{
  "n_layer": 8,
  "d_model": 576,
  "n_head": 4,
  "n_kv_head": 4,
  "head_dim": 96,
  "d_mlp": 2304,
  "vocab_size": 18895,
  "activation": "swiglu",
  "norm": "rmsnorm",
  "norm_place": "pre",
  "norm_eps": 1e-05,
  "positions": "rope",
  "rope_base": 10000.0,
  "rope_fraction": 1.0,
  "qk_norm": false,
  "attn_scale": 0.102,
  "bias": "none",
  "tie_embeddings": false,
  "parallel_block": false,
  "init": "trunc",
  "init_std_qkv": 0.0197,
  "init_std_o": 0.00602,
  "init_std_up": 0.0197,
  "init_std_down": 0.00246,
  "optimizer": "muon_variant",
  "lr": 0.00635,
  "beta1": 0.9,
  "weight_decay": 0.061,
  "lr_head": 0.00372,
  "grad_clip": 1.0,
  "warmup_steps": 200,
  "schedule": "wsd",
  "decay_fraction": 0.839,
  "decay_shape": "linear",
  "final_lr_fraction": 0.0,
  "batch_tokens": [32768, 65536, 131072],
  "seq_len": 512,
  "doc_mask": true,
  "train_tokens": 576900000,
  "steps": 7849,
  "dataset": "wikipedia_en"
}
MLP neurons of a small language model. Each row is named by its layer, matrix (gate and up: input weights) and neuron, and shows model dimensions 464-559. Each number is 500 + 40 x the weight over its row's rms, rounded and kept within 0 to 999. Numbers have three digits each. A neuron's up and down rows have the sign that makes its largest values positive.
After each neuron's rows, "fires on" lists the tokens most often at its 100 highest values on Wikipedia text that the model never trained on. A number after a token or word is its count.

L4.gate721:485553562450583523506507457485521506548454529519516502464538475538472480476484517527492464406547520525443574483491491432507545583512467495505538506526452483485450490514539424513508517471467514542566484489488462546490495473544411462511537500548479476510506556468511529534494517489546541562
L4.up721:479428455501501445491471422505550558541510545490484490475509510552490464469557453580416503556495496448435531420465508479480490519453508552539555450491553478604456504407582486525505564461516467495479513488476433506503467476539512478512533488515449549471519517563457536459461462549511493413
fires on: " |" 78, " =" 7

L4.gate604:476486488437505481457515501468503466464499480453513593458464567570568516493473536466468479517547494445514475476510490531461469506480557541509496525451448438524454519500369506521468529457517457469452459466544487461537538538488514503489496521557472486483524475504450489430481499545524518457
L4.up604:424465547554515465498474534395487553445451466466510501448549507554574479545510531496547483507532507486565530607497506522502448515520491531427490419433528558531502507434458528507495468491516454457408477510510454436561434448418480441547568562511538539548549403510437481503499528460564494510
fires on: " not" 31, "w" 9, "W" 9, "v" 7, " Not" 5

L4.gate534:563398493452504479488467492539560522470423489563464474541455564480390485447474463478475483515451468477463559454516488446529427520409460471525540467498508469489489496553462506563501538517513486456473536533481476488490541440521522523446560500411514462460494530496547524438444487466461517460
L4.up534:582496521531429428498531533516475512466502485472483459495513504530495502517491510446479483435500540528602438574473522478542511508423485547547561526468502568452516459477504487571471520526501479467495504479444595500547566400513533463436479483501465462476434460401544446454468522558440486497
fires on: " |" 48, "-" 31

L4.gate31:540502534506502510506465475600462490455532494541560466508497555477530541469525489533498564549494502475546472496534431464473525495516433532494574553502493513517504443444491390508417507495519506570540454465468480520440557526592460427540523540516489530483494510498468482480461413513453440527
L4.up31:499475536510544554504409469528527528536479504548484507501560474491503564498553591503542513513486460503488515521516394528440469452475540529521500453527514469472437515536500517510528499491435509542490502385500491568492507503548499497476522471594539580511443491513546568502460479405525509464
fires on: " |" 34, "ost" 13, " went" 6, " to" 4, "ed" 4

L4.gate1606:547507504521491467511439506510464504543389443578470487535438416572501529463523365527519474501547492497519517454591509528545484529558549537523538457480535521551535524474482518461472535491480526526483546519484475527484547458505494439500538458495573474544501457550477555535454478427470460532
L4.up1606:550530494491495505476559565567550547538511510534514493501496426477519473473541446451524426586465480483471555580475424468467410555557526480440505453502531414495485408470470505429431520436475495560475534517497484575458504555478469456421479536505485464509498520502512517532476508466481533486
fires on: " on" 31, " by" 9, "l" 8, "t" 6

L4.gate1002:446506478504479448570486481521458515528451468497527492513585479506487456483475514553534568470501449504503483544520459483464477501474504488474462460553513443446497490477429461448569518466545539542460504527481511543517572424500459556478475525523492497496518545515539533455535433482478566521
L4.up1002:441453571519512474494483512480450429448482555511486526487503448508443492487476500486511531496564498477495527462493594458453560463511466568498534441506440491496474491553432538463575558497496500532458511479421515489439528509467492563501441514558532558446453511487515457507471471530495490507
fires on: " |" 29, " 2:" 11, " 4:" 9, " cover" 6, " 3:" 4, " 6:" 4

L4.gate509:442482463453514525563540552487494494510421467449494495553507506517478489497518542499546498474506533479519484527496462530551518497523501424519513432512561453549475508508486481425555533505535482534492485556446450469512523402572410515511390446483468591528486564524555500429459482539482594505
L4.up509:553528547566541468444499496462518623510495469527453514482543498471509498508494504484534494485468465537473488483445504510502550474446523568578514497545457521441488493539451518470496517508509489611509470501563562479460500525511437504494473460558558417517554366482435489365541490502530518539
fires on: " |" 61, "ü" 7, "sc" 4

L4.gate1621:548393551435459462446426465511490548532511471470439538413518597537515496490523570496486402518552568509486453568488504464510483504494491546476473533576423514505487482500528496509502480525452452555549515554524474492501496457465507503507381527458508562513538470492570555508493490534513488511
L4.up1621:585534514511508436524447472506458470484435510508372495464548510476444363495545515507490464458468476540572555462450479459496530484530569456541465470513482492455521472548461523570499547533518450409485584447497473590449455553527487476530511444497414489475561483516437447498505502540529525550
fires on: " |" 38, " 3" 5, " 5" 5, "8" 4, "7" 4, "h" 4

L4.gate779:555409530462492488594468488491567493505393501564457539512424471448517511517431481494451532548453498534526530542566505501452430494454496502462509484523466545535522523508520533517518553452523473562477486442539550588460501575468475473491509438489514515473503495546429518517514478459521537430
L4.up779:443484468466531490579465438481501505502553496485451487481412493528563473524535522452508541527448521452460446529575489508470533457466525476463514439502536524431450461456493500501490475481601417428461479413494527512538523508458462434460497497567487497481493509520442437527535477545507486544
fires on: "\n" 26, " I" 10, "===" 10, " \"" 9, " Co." 6, "I" 4

L4.gate665:542525536459491601527535549488403509464444543445509478528522535616498512552538497527440477559474558510483456514437495468492494511475476509500561416552548471555505527388531541498550432471474443518481527488479587463428528553471419512470562451484507462529524516467471595460519523479458474466
L4.up665:478479454492466518527552495524495544495622534515480411434456533481560489462494574484482554435504469484503575563483491468506491539490583497534562455542477457514521425547534543530517468511445539558518502496600484508500451510507464514451504462560502481501531606507535491498498508501482478507
fires on: " |" 35, " 0" 9, " noted" 7, " reported" 4

L4.gate911:539481464539484490471569446519511448547502507502518520505484502436559441439543504491551441503536499501557425468446462547457487525424527478386565526540528484455496484476536547452497563569558501439430522569520386468515566509485509559496506473514445497521572560480464555499467443458522550460
L4.up911:447478506574455482488488497396552554487492509519449462478508473475448493533471538490559486497586468488504500430581552510486507543536453493492455554532459447417564527525509535515462492457499416569567485474529544469550493488563458538491456556514576439530501543489559424492568497470512495533
fires on: ":" 25, "'," 24, "\n" 11, "," 7, "ić," 6

L4.gate1465:454514421507562481463516519440505515538447507545496511509504565472552431536480498455507496541434473501489456504481489434484459496497490487514513427555472530485512533462501450525482452518535572472540491511476465509477440553474516499530451475453483497489503493537609510469539537516543449488
L4.up1465:555532476482480535447518479540492443438485516438511475500541439431430497510524514513499497586429540483537491457507459473484434489495531530456470490493482514515480506546535436496498525499503506500403513488466461558473538496461544456471491475511524521500451565515514493491520493396500502497
fires on: " in" 85, " |" 8

L4.gate1491:522538502505510458543518470470438387469448560480514486490509494498472514483478520537591540491501548509523435587552459477507464490511513541548551516534427521521450592493498471497521520468541497518485528445483580497483525578511479499568461495508530533505492513543513527477426542521553528457
L4.up1491:469468455526535509453532548464493527443535479569483602547498465446407502498539500533524430561512515568525593534413490514512545489525491467553498497520503530520539490467543481476521539515589440615470452431437547505451490485491481437463536521579515546473450413466505450556571566486476513524
fires on: " |" 28, " Q" 6, "eng" 6, "ian" 5, "ou" 4, "ar" 4

L4.gate1078:469498431588532529502465517487471413546493460522544534501460539524497522557551529438570619502544447465453565501489584550519551582441520401581549444548452493446434566522496493529518481481391534429493498429478494546485449473534507473538487518586437493586520535520498564526526562510500506467
L4.up1078:501486511545519595559470489441503477466517518473477495460550463499543561530463480498486522500457500474547439547599570480439456539498509453515485479447451530529474526482475457527542464442458442463484414446493537545427514485530474476492521519423490489496554560547530460518495487542515419512
fires on: "-" 25, " &" 19, ";" 10, "," 6, " career" 4

L4.gate872:444506513482530553562518515513520451428552568498422534524529468542485483512487557522514495505543504463482489469527449508476464499493446516477529458460422498431432481511462512456483511570499489536436551444436491463525562451554508469481498420509515474445503546485447548463515538507439454446
L4.up872:598448423516508529426529500422554493466554449459497513479516558551583501485570409541547501394499518522492437469425524548525504536493526535515448476550520531456494478431487456440468453475510494513497491461447433497532504558565493407497523507534425516513521538497518478474548461533438477516
fires on: " |" 38, " 1" 9, "ach" 4, "od" 4

L4.gate173:488568468636518477489470500515551432587409542491498505417474541530461463457437487452491530437520521454479440532461494475444422518566531453535509548438497432488542614536484513493495429557468502580513581547499506491511564453499386577479490483515465501486537467427565564466448461463506459502
L4.up173:492459493574498471454460487513596465484409515467483513469528507448509500488458519397509509425474474507487489533492488532540451578555577519489486531520464489447494483509529519528533459502483518430457485511492531519551540514497440559505498465492521494521494534505523508559538567414490511530
fires on: " that" 32, ":" 8, " said" 5, " stating" 4, " wrote" 4, "\n" 4

L4.gate378:505552472490476500543514477482478504518482446496562488539481569532478475467496522522439498479511543443459498529563522473520548584551464576485463534443524488496519503521384503438476535465500544509472516508521543512438521482467516463475501495511564479436479493497482526458482482481541450526
L4.up378:501569521489458467471524591469567493476505538464457436463432495541478510499566504548475516557507519497540483516594474463477475543551426561494512505464538541441503448485405527505498451510553564528491522478442577504484548519452430424564514425398471496461404494424458518449410494478492523476
fires on: "-" 24, "is" 8, "ass" 7, "an" 6, "b" 6

L4.gate653:471500528514502491519487477439465507526494471499507496521459494489464505463515452512471459540443446582534471445499538542550452501506447542465562522524561553509515473477513435512497512416531495486502470487576505541504534513507505520473505496374548493522451469524547556491538498429500513513
L4.up653:505558469433511552427417506524520488472484525475552556525557537524523414497511574453512548512487483513540569478450506423449552559534483494469464487518492489494494453539496516507496527543455520544561511503439486468477516420504464396591532495544540541470523530524442588487432509533504545501
fires on: "'s" 55, " newly" 5, "’s" 4

L4.gate1010:525484474432476558444507472535485483483513542468454453513491532468444525446492538492507531504491544515574490447536554499499512488529485570493534463499533448511497475429482546468490496526483506512514468494501527483497542510455455484445487506453527504500455494475469490518451530487497445628
L4.up1010:451550460536492535507489491530451445499484456453527520542477512461436488436547471501482458534489541452545495431538483410535444500508474485526486463526518422506509485541472491496493506510484469543503409503510504529499480507499515560478448511536489533400511488463547487521482519521547449465
fires on: " |" 47, "–9" 7, "–1" 6, " his" 4

L4.gate1124:575493536494496498429486527515453518592437549511517542555540473489466553442581561491464543522530575490450497607470517436457549432503542516453455564494413440509385485540513480494501511518527538548433476523498536516458479459591463449390556486391509463501489439457504556526523373437508486535
L4.up1124:456501551490523452513531517521491519506560537525612481519489494496509465545578483517496509509405536513563485478451526515464472475496493434490463503438487451554529500457515421511570443472451543592468501468587519562537461455460522434503457500470525483492483510499500561572448464490469458442
fires on: " for" 22, " the" 22, " to" 6, " in" 5, "ra" 4, " B" 4

L4.gate707:502440409415522509462534507480480545498508500505544543483517491471488586529492589525579442498503480432524576552536490480402541537550543529476475539472528501527555493491504478450495496473511490521523536561470505430478469475538383554464451478439550523492501478433518485460489525519507507475
L4.up707:512529485537475421471590512521539454499399491539438543488570471489488494461561508491417528502577474532520534509480529493492559517455509531455529469473512559527525530471481511423511459460588510501492512483480515494491481548515457548485469474492519534431473471542521487604453529506454451441
fires on: " has" 22, "." 19, " with" 6, " |" 5, " where" 4, " included" 4

L4.gate336:534520543490501463491458513580468583551555516493468501493491549561541531543611534446493497422549470430517463480521524452476462589556444488458489435546531492451500452516502545441516536516554527464477483516511543503525511534565408444502474530492483539515502474461542494417491458499554542496
L4.up336:490429483461539497500447534464481527515510495528505521512497491466492526524476464520568506504588543520468507439491481492490485505508492463465482513576510496538545396500515438525467486504559478468506478568556537484539467544461497442477502464467491509467465497509466462544526557426496493468
fires on: "er" 37, " to" 8, "r" 6, " in" 5

L4.gate2065:492486510545489499455531529437516477532501542486439443529471558469451501523497509510538465502539434489486465511579516544497548576521481477570484516509417430460489461471490491499514388450473499474478523406523479521467465472445454535468529455429498495509498443442498564507489456542440467539
L4.up2065:461508395545418452531501533522513525509522473463571497489475474511501558517561522477466481492539444472510482550580536499503585509548530447492523472472520564424510502546474506488609433499509428479535501509645487514489471466532526457486501507446526517488477442547455540492530487513536469496
fires on: "er" 45, "en" 8, "olog" 6, "it" 4

L4.gate319:523565460530443561534537464481454519569498509495536547493494567482464485509485547497550466444566550637408528500593467533512507439503506539505465498559494479460434497487513538509557507384469464527516502485487541465554559523483525516468523470464505429505495527461443542556520512546508551506
L4.up319:489483531485505489430513521491434560562493443442519488488477506614492489438509461480458490528505442510480515475571442539484413524551470487556507485460532464495551534467538475547456508491510510471473480468527563464527450499486490435515485561499494484446535504508470510514527486542464519492
fires on: "===" 42, " ===" 18, "s===" 11

L4.gate1152:491529527473483553538426543522496505494457506498498529504457521531609501508549604475478515529446424459459542534439454590551487467523542533527554519521518476550585399439546548542527523450519554527532499489480557444541570501437535535505433464521522496459545579514583591473563448481538466506
L4.up1152:491514440479515482516518482449423456501464510472574548550477430532544502446538517539518601521553499524528520471489485477481520407479482493482451498424488458483539491523432505556441480451445515525519481444511505464509495537509467503506472548501471446464497484444477485548531507498463550479
fires on: "ar" 25, " or" 11, "or" 6, "k" 5, "p" 5, "is" 5

L4.gate316:555528555506458573530465490570528486484505470499397505466549523582486463531502443495513460471590507511479526507496473483486513463518503476510472458549442490472487513467479475538530495525458523469479530480534532419583510516466482525495446546555508541466526496486408498462550487465438507491
L4.up316:513522497463542478529454458540533515525500513554508513473512514578524436541561500509498524510524559560459522557499523552536577464466500451563537428521511476480549499461481466463489541546548529521492493530535526496491522488520551433493508568486426495445538535510469491507499508499530487503
fires on: " |" 29, "s" 12, "m" 6, "\n" 4, "===" 4, "ar" 4

L4.gate948:496493512521537516501460424425493503552472466463509488470482442475491523482463534475456464456537402528486422522568466457572548536547462504468441428527529505519479506520487529539513511549474531511573420467573580494518553497490430516533539451498518505492511521580477515487510493486535507468
L4.up948:484516486528429503540462481525552532455489423447539542495516482448466500456460484543488482511471460484469455579431467454427571524529491505491493473533454454489416515532503525475508461544505576488544431509479479509478541543552497523550516491481447469544505522549469524403439527550555482499
fires on: " al" 46, "al" 12, " Al" 9, "Al" 7, "el" 4

L4.gate418:459500501595553407423445486499478502498474483514517493462509548538432510505485502471536594467515475521454534480560461480509498529447531459552511484525467495462485455506498490528518439515514499598551484439508496488548542407511482438635546528432546535510522509492445495501506464525435482526
L4.up418:448507512516579493549584495491563603530508528480525555491500527441496534495510547461512501462466500536474501533489576424490442515451563556541466495479507425560544452492453538469493501487501521495594450554433485526513480473423429482555423473511472487539480505570485519500476533457548513534
fires on: " to" 39, " as" 9, " first" 7, " originally" 6, " would" 6

L4.gate1739:461545443501444528476553453500435499473418536541479550487524485527472505546559480519538571487429470495503623460436541532526482475412560474500477503504508472459468495474532467475559548503496518486545448478543502532457452425479497525503461579461461583444511514469470544492491543488429471471
L4.up1739:460454476459463533530540457550510428449480509471464527487460471508524521513518546458522455519513473462585503553427493471550513545456485439566495500488467513527423445528523470468562487463490453439547415534528469470506492493495512485515556449396461489466528449516592546583530483578512505490
fires on: " 17" 14, " 16" 12, " 18" 7, " 179" 7, " 15" 6, " 185" 5

L4.gate250:511497511464557536534513435520457518478541549484500507502472500525538407538475547457512447482452505407497538522470552499460447539550546529492468521581482508499551440518469536436487558536520522502438557523465445488526527443475528468556513477440422543430542431493475474539505540503500498465
L4.up250:407487497462530485445506423488472507441522495523521513520483499561487428556444435445461535451492498481455516510522488560515513427546556506583498559534513514498576456484497575462459421492542459498552607497434497476590478428484434504493557421541485524506520428505534455486478540494470493459
fires on: "." 57, "s." 7, " and" 6

L4.gate582:610509588457455508511430518540486517447471548513495537470542454486433516492491512547412459463513504484499520411553449630530498559444505478520478423494538511506524482464466462514493517474437479460454434492469435548527504480510450526509476504565585535451470547474496466507477492491456508510
L4.up582:543445542534489449488460494535523492431489544506549518514482523513439509550526471558568499550477470512494506448471467536485532494494557432530476499498490563576505466526519492508449550490384478486460485463507469501439470528507524500515469560461505506415559519614437487457538440487515566528
fires on: "um" 17, "h" 16, "i" 10, "im" 5, "z" 4, " 92" 4

L4.gate2146:432516544493449510583511479544481490440449503496465458469500539488536500591456437518554482474457528519531542465532458560500468507450563472483465402496514482544425479505561512527494540467487522519500510477553557537533489500520546510442592547549570444487529513542441503538479454485462498474
L4.up2146:498519529504538495519484459596469481516513458536474510431535431528589594501462485503513507491550486519438377441517557477563431446507475519407535494549445469512458482420486480530502570484533504480473484571538455444529436546476502464532487473486508489466472480453475490554487529460515528450
fires on: "\n" 72, ";" 8

L4.gate499:535453475485498471525567484442520550521530512474483424472578494559523582455427497518432539450435505524492554544553462541579586537518451467549474469541492512470501486510511476530471511498554512510479550545553501457503549487566453555520519514510425516476537540534487547451467481439502390512
L4.up499:474594460517523577469546502464552499495514500467535442498559495494512547489465471441497484498427492538518522556547514496489468517513447451541569515579437525486479519535505452529463532454463582462517484483452511477484510472480467384431415423467462513465514599501525443398487447532453430506
fires on: "le" 16, "ad" 14, "re" 9, "b" 9, "h" 9, "t" 8

L4.gate373:526492468497450486477605444578438466503491445553424511484448502454533499420515509519505457474430595438467553511488473498509530530491463442435532546459441506435403487461577536487570584440467512475486543491518516559525455507469505498617540504484531465586422446515474526486505451446478483529
L4.up373:540577521503450525583519466483446476504476442485544467459481526533569547401519487493507499509534503439472580416513494416480489481458544513489534532473441463451476518484591575488592487497507460528473506492471435436521486537511488456490547427519454443481476480531458492475514508425468516500
fires on: " \"" 28, "-" 26, "\n" 19, " '" 6

L4.gate425:453517533509510526494556501408496477533494498513509524552513416514474447507434538467458403504459480452509496490457531546571525606442503502500523480529447563427585541477441523478535509452480511524456476465493501484511521491504506451512496509457474494492494531505535489436419497461478528560
L4.up425:513589445438550575480471473469520467487504489549454529530503494521474496511532486470373570486559493480486458487429542590469576546496500492524491474478493478495562493494482525433551494473528539444473481525516505498499438545535517523521477485532486506512469553588533523489476488489537505522
fires on: " who" 31, " which" 25, " |" 14, " whose" 4, " whom" 4

L4.gate361:489514490526504463485534426478448492460412469516465510455509518429492474508487519561538552547514522525528501532549471525415485458515516490504506493491471571469503525418473513584554460503498613574491508562486484531575367493453409511502465430500482537463553499509532520577506497475514449435
L4.up361:455428508531541499425475455500514459553463506588563458478482462513522477496527511569483515557464473494551539500464483452531552535442470534542455480485459461486511486483561583547568525515535499483474540498447470497509472476499471427495568427515485491520474472518510483470483507450490496462
fires on: "," 18, "\"," 10, "\"" 10, " (" 7, "s," 7, ")," 6

L4.gate677:511540595471542449483488421485432509529555538474566550526529458510491504428491508531490512441512482546499480439541438445462397508546517439476541463512473510454487407597540571492533581504535518565466525462469473496504422470507452500520511505543517455485538443490484405472476519456544480467
L4.up677:530518525528580517459545451549409509531534491440520475519497491548471509476519584525462566533491504523466393498556539510528476519539509533612484485538517394471494477539493503585443518513579547525540478514539422524550526530556550513457478483591526485539507506524501503543474533508519500548
fires on: " =" 33, "===" 18, "s===" 7, " (born" 4, " ===" 4

L4.gate1115:520459464494418527528508548567477507517576504489442460480448492446538473497531445521469517524534524502597508488515525431534502605409472476544496523524456451520517477400488479464537543505564450495501462464494486539450474526564455466525538457562488471488526474531519481451529498475459573489
L4.up1115:541552420477483482474477482480505450444455516515492442528496535469489522496485489534452457393438559479430514545445421497475490459482549458437565530473456488531476478507496560472423563496400466555467503477602474465519497478530461546438521472481454525454478513538524498501515444513502473467
fires on: " |" 61, "ng" 6

L4.gate205:608549457531415497491504471564475504538437451492447528479522507545536506444447534524457502458533452493484493561516497464493495580474541464543522496575468478561502500490464546513579493495482569540507480465433515440561521479532497481445498537457547530503430492561561579492547465468492447488
L4.up205:511463469460541476538494469507565485462535467524510590458544541478424496420490494535458517457506538529511469527474486532531506476479562528496502422534456470443472536532471483524470485551491485489453520545427522524523471517556498472458548542482517467504512495422535493453504506548499506504
fires on: " for" 31, " |" 24, " of" 7, " report" 4

L4.gate16:508494560558471498470436458535491441535457545518492549508506578530455473480497432420489513495528488518456518552498475507489490495530522497487493490478549464461487514424510472518619493460513484509575550424509425492517494591499472558534494488500525436507496540480532472526585489474562480461
L4.up16:480435470653443567437514479570501458447503454560374421499475558410502566465523434462453479503486529539433527499484542530499497461610529505512503504440518432505568470522519527494516507507484564490526530492458522572507525543503541504536572491547500536473520528502505434470430493480442487540
fires on: "===" 29, " ===" 24, " ==" 8, "f" 5, " population" 5

L4.gate1757:459522519493504411504531548569508474446444467490462542477511502478519504546536492458532520462514493442527481481536495470488409497576446560505520501483572420457496512510503518488577507468497487558512418545480561486466524550431501512549481558465513543481437562424549475446494539466513529481
L4.up1757:495508472466563505534485478544604494447473453473534585467471539481476487502554513500493497587487526471515424512470510461482489499536421522509533557467505481532455527494496499551539575428544497516534553498441572506433486464475484503493478496557433465482519568543505518441436540434523455459
fires on: "o" 32, "a" 10, "e" 7, "ca" 4

L4.gate1980:511495429527476457477496532501461457479519437518511555462513477502513573500481528510483525545587569521469572391521480464459520447518410514540565470516538528479465505489478538509440455449485501509503436596481460473485493536448423532509463555452529497457500504486488501477465490529452545485
L4.up1980:528561536531494544483452454448473531499496439465457542491513518513526516592522539524513518584514487431535501553452446567477506550480440528415422493540512551536492523444518554465437428528481474529501424482500558520438508459484531552415459518466570551416557460561511504478471523502452507468
fires on: " after" 21, " at" 13, " before" 9, " post" 9

L4.gate1862:527538472518382467501490467516527405459516523537508531570525568523480453499532504532526541441527556430426495509518454487539517525499507496447553447473502494458490529490479529480431499485511530476451441537546522504413610430513558508538472517474446478462473529534572487519520430544534465492
L4.up1862:483511506504568512472484524467512519426489481459536533485442488543559430570463521406556477498507564527496559502510561479470496507521487490528464512492510457545568458420482478473497505458511493547545455561487437524554509548494477489507529533571459559495489501474465467475430529516454487493
fires on: "P" 14, "-p" 12, "ap" 8, "ep" 6, "s" 6, " People's" 5

L4.gate2245:435446514497566497555494492540516511474477447518454528504511534514475469459419552541540498549429506495489464554516472499463523564486511476536478552469501498417508518492547541518544537429506587573544523526468593522516488473427489545475535571466499454481489534481446446431522483555458530491
L4.up2245:493528466532512443474549523484514461472483350548530515557492491507528449490565495499524530548484453499467535515579477450460491464497499465484531497495486578473476494427481534533541500483488517495487516489546491534596515522462507573432431534532464464427558547464511395516497413517396545492
fires on: "t" 19, "T" 19, "-t" 14, "ont" 12, " (T" 6, " (t" 5

L4.gate1828:469537472497465421475428510521522412493506511495486468553444557494422558515516516599570507537528500546484498506450404482506489488524490578612480459453535604500534464459553512454476539549571497426468512503450527515529543489470478533469501476534545481535444508485456503464575489468581523524
L4.up1828:450488485487456455458486539468508536399514532495465485494532527466473499483560468546521559440410502489566433465434546561507444495448601487431475468430482548455458517503523540501579496463499465530474484506458563517483483537484477548449460549491516502532475468533501476513484528602592551498
fires on: "m" 19, "em" 13, "M" 12, "am" 8

L4.gate833:572523577499529449487505497484447430489476475524508527513534466498470558416507527562513503472535448554461537460475474566546463459488522490520524506507517412465578577519539467600453506455619455521473482431436459441530507452474476489490474548446534559524507557563470511517509449557575481415
L4.up833:477488429520491500518498484550403511460506506466554539509490503444475507442563538463524451493505462508462466495494478550517460505533517478554537423435527475519476567532482548452415575454434508469602460512493494505574479526547525544447557514507519491504539472446520447504521420522502465488
fires on: " and" 39, " or" 14, "an" 9

L4.gate208:557536473543527464488492535512506513486499503505469481508493464535547452573566457521523484549514474465504544492518490510503541466548474517424537582526521397480451451584506515526534456488514495482483511421505513570560473471536441493454499575484482511410416474471459543495484567477511520537
L4.up208:489530520532513447544492538524477408513552521467437527589449558439492511528498467533452476531510533456543505395509465495491453465503591531503452534483474474554484448502506484529479494417472423519431514429483472610496461517486497462530479461467505495474502499492459377543552511535524482557
fires on: "\n" 61, "an" 15, "ion" 4, "ca" 4

L4.gate4:505489455432426399489580491484480524597459508460474470604509520518423523573526485519546462512474511532460537567489475544510446537423517528562557475473502420488385547404465521404478492576487477450443535461502519498536488538472411479441480423478476498513509524495490517463483457471516447542
L4.up4:459502483467512513511490483509464530543508524509468576509484459518505444515524489591431535587487421456463535486476557519563495510453432509483530469545440518508492502429505550439474539519513468460448533411550511532509505600524478439496506513495545469476480528509507471516398455528493451516
fires on: " |" 36, " 1" 12, " 3" 11, " —" 6, " age" 5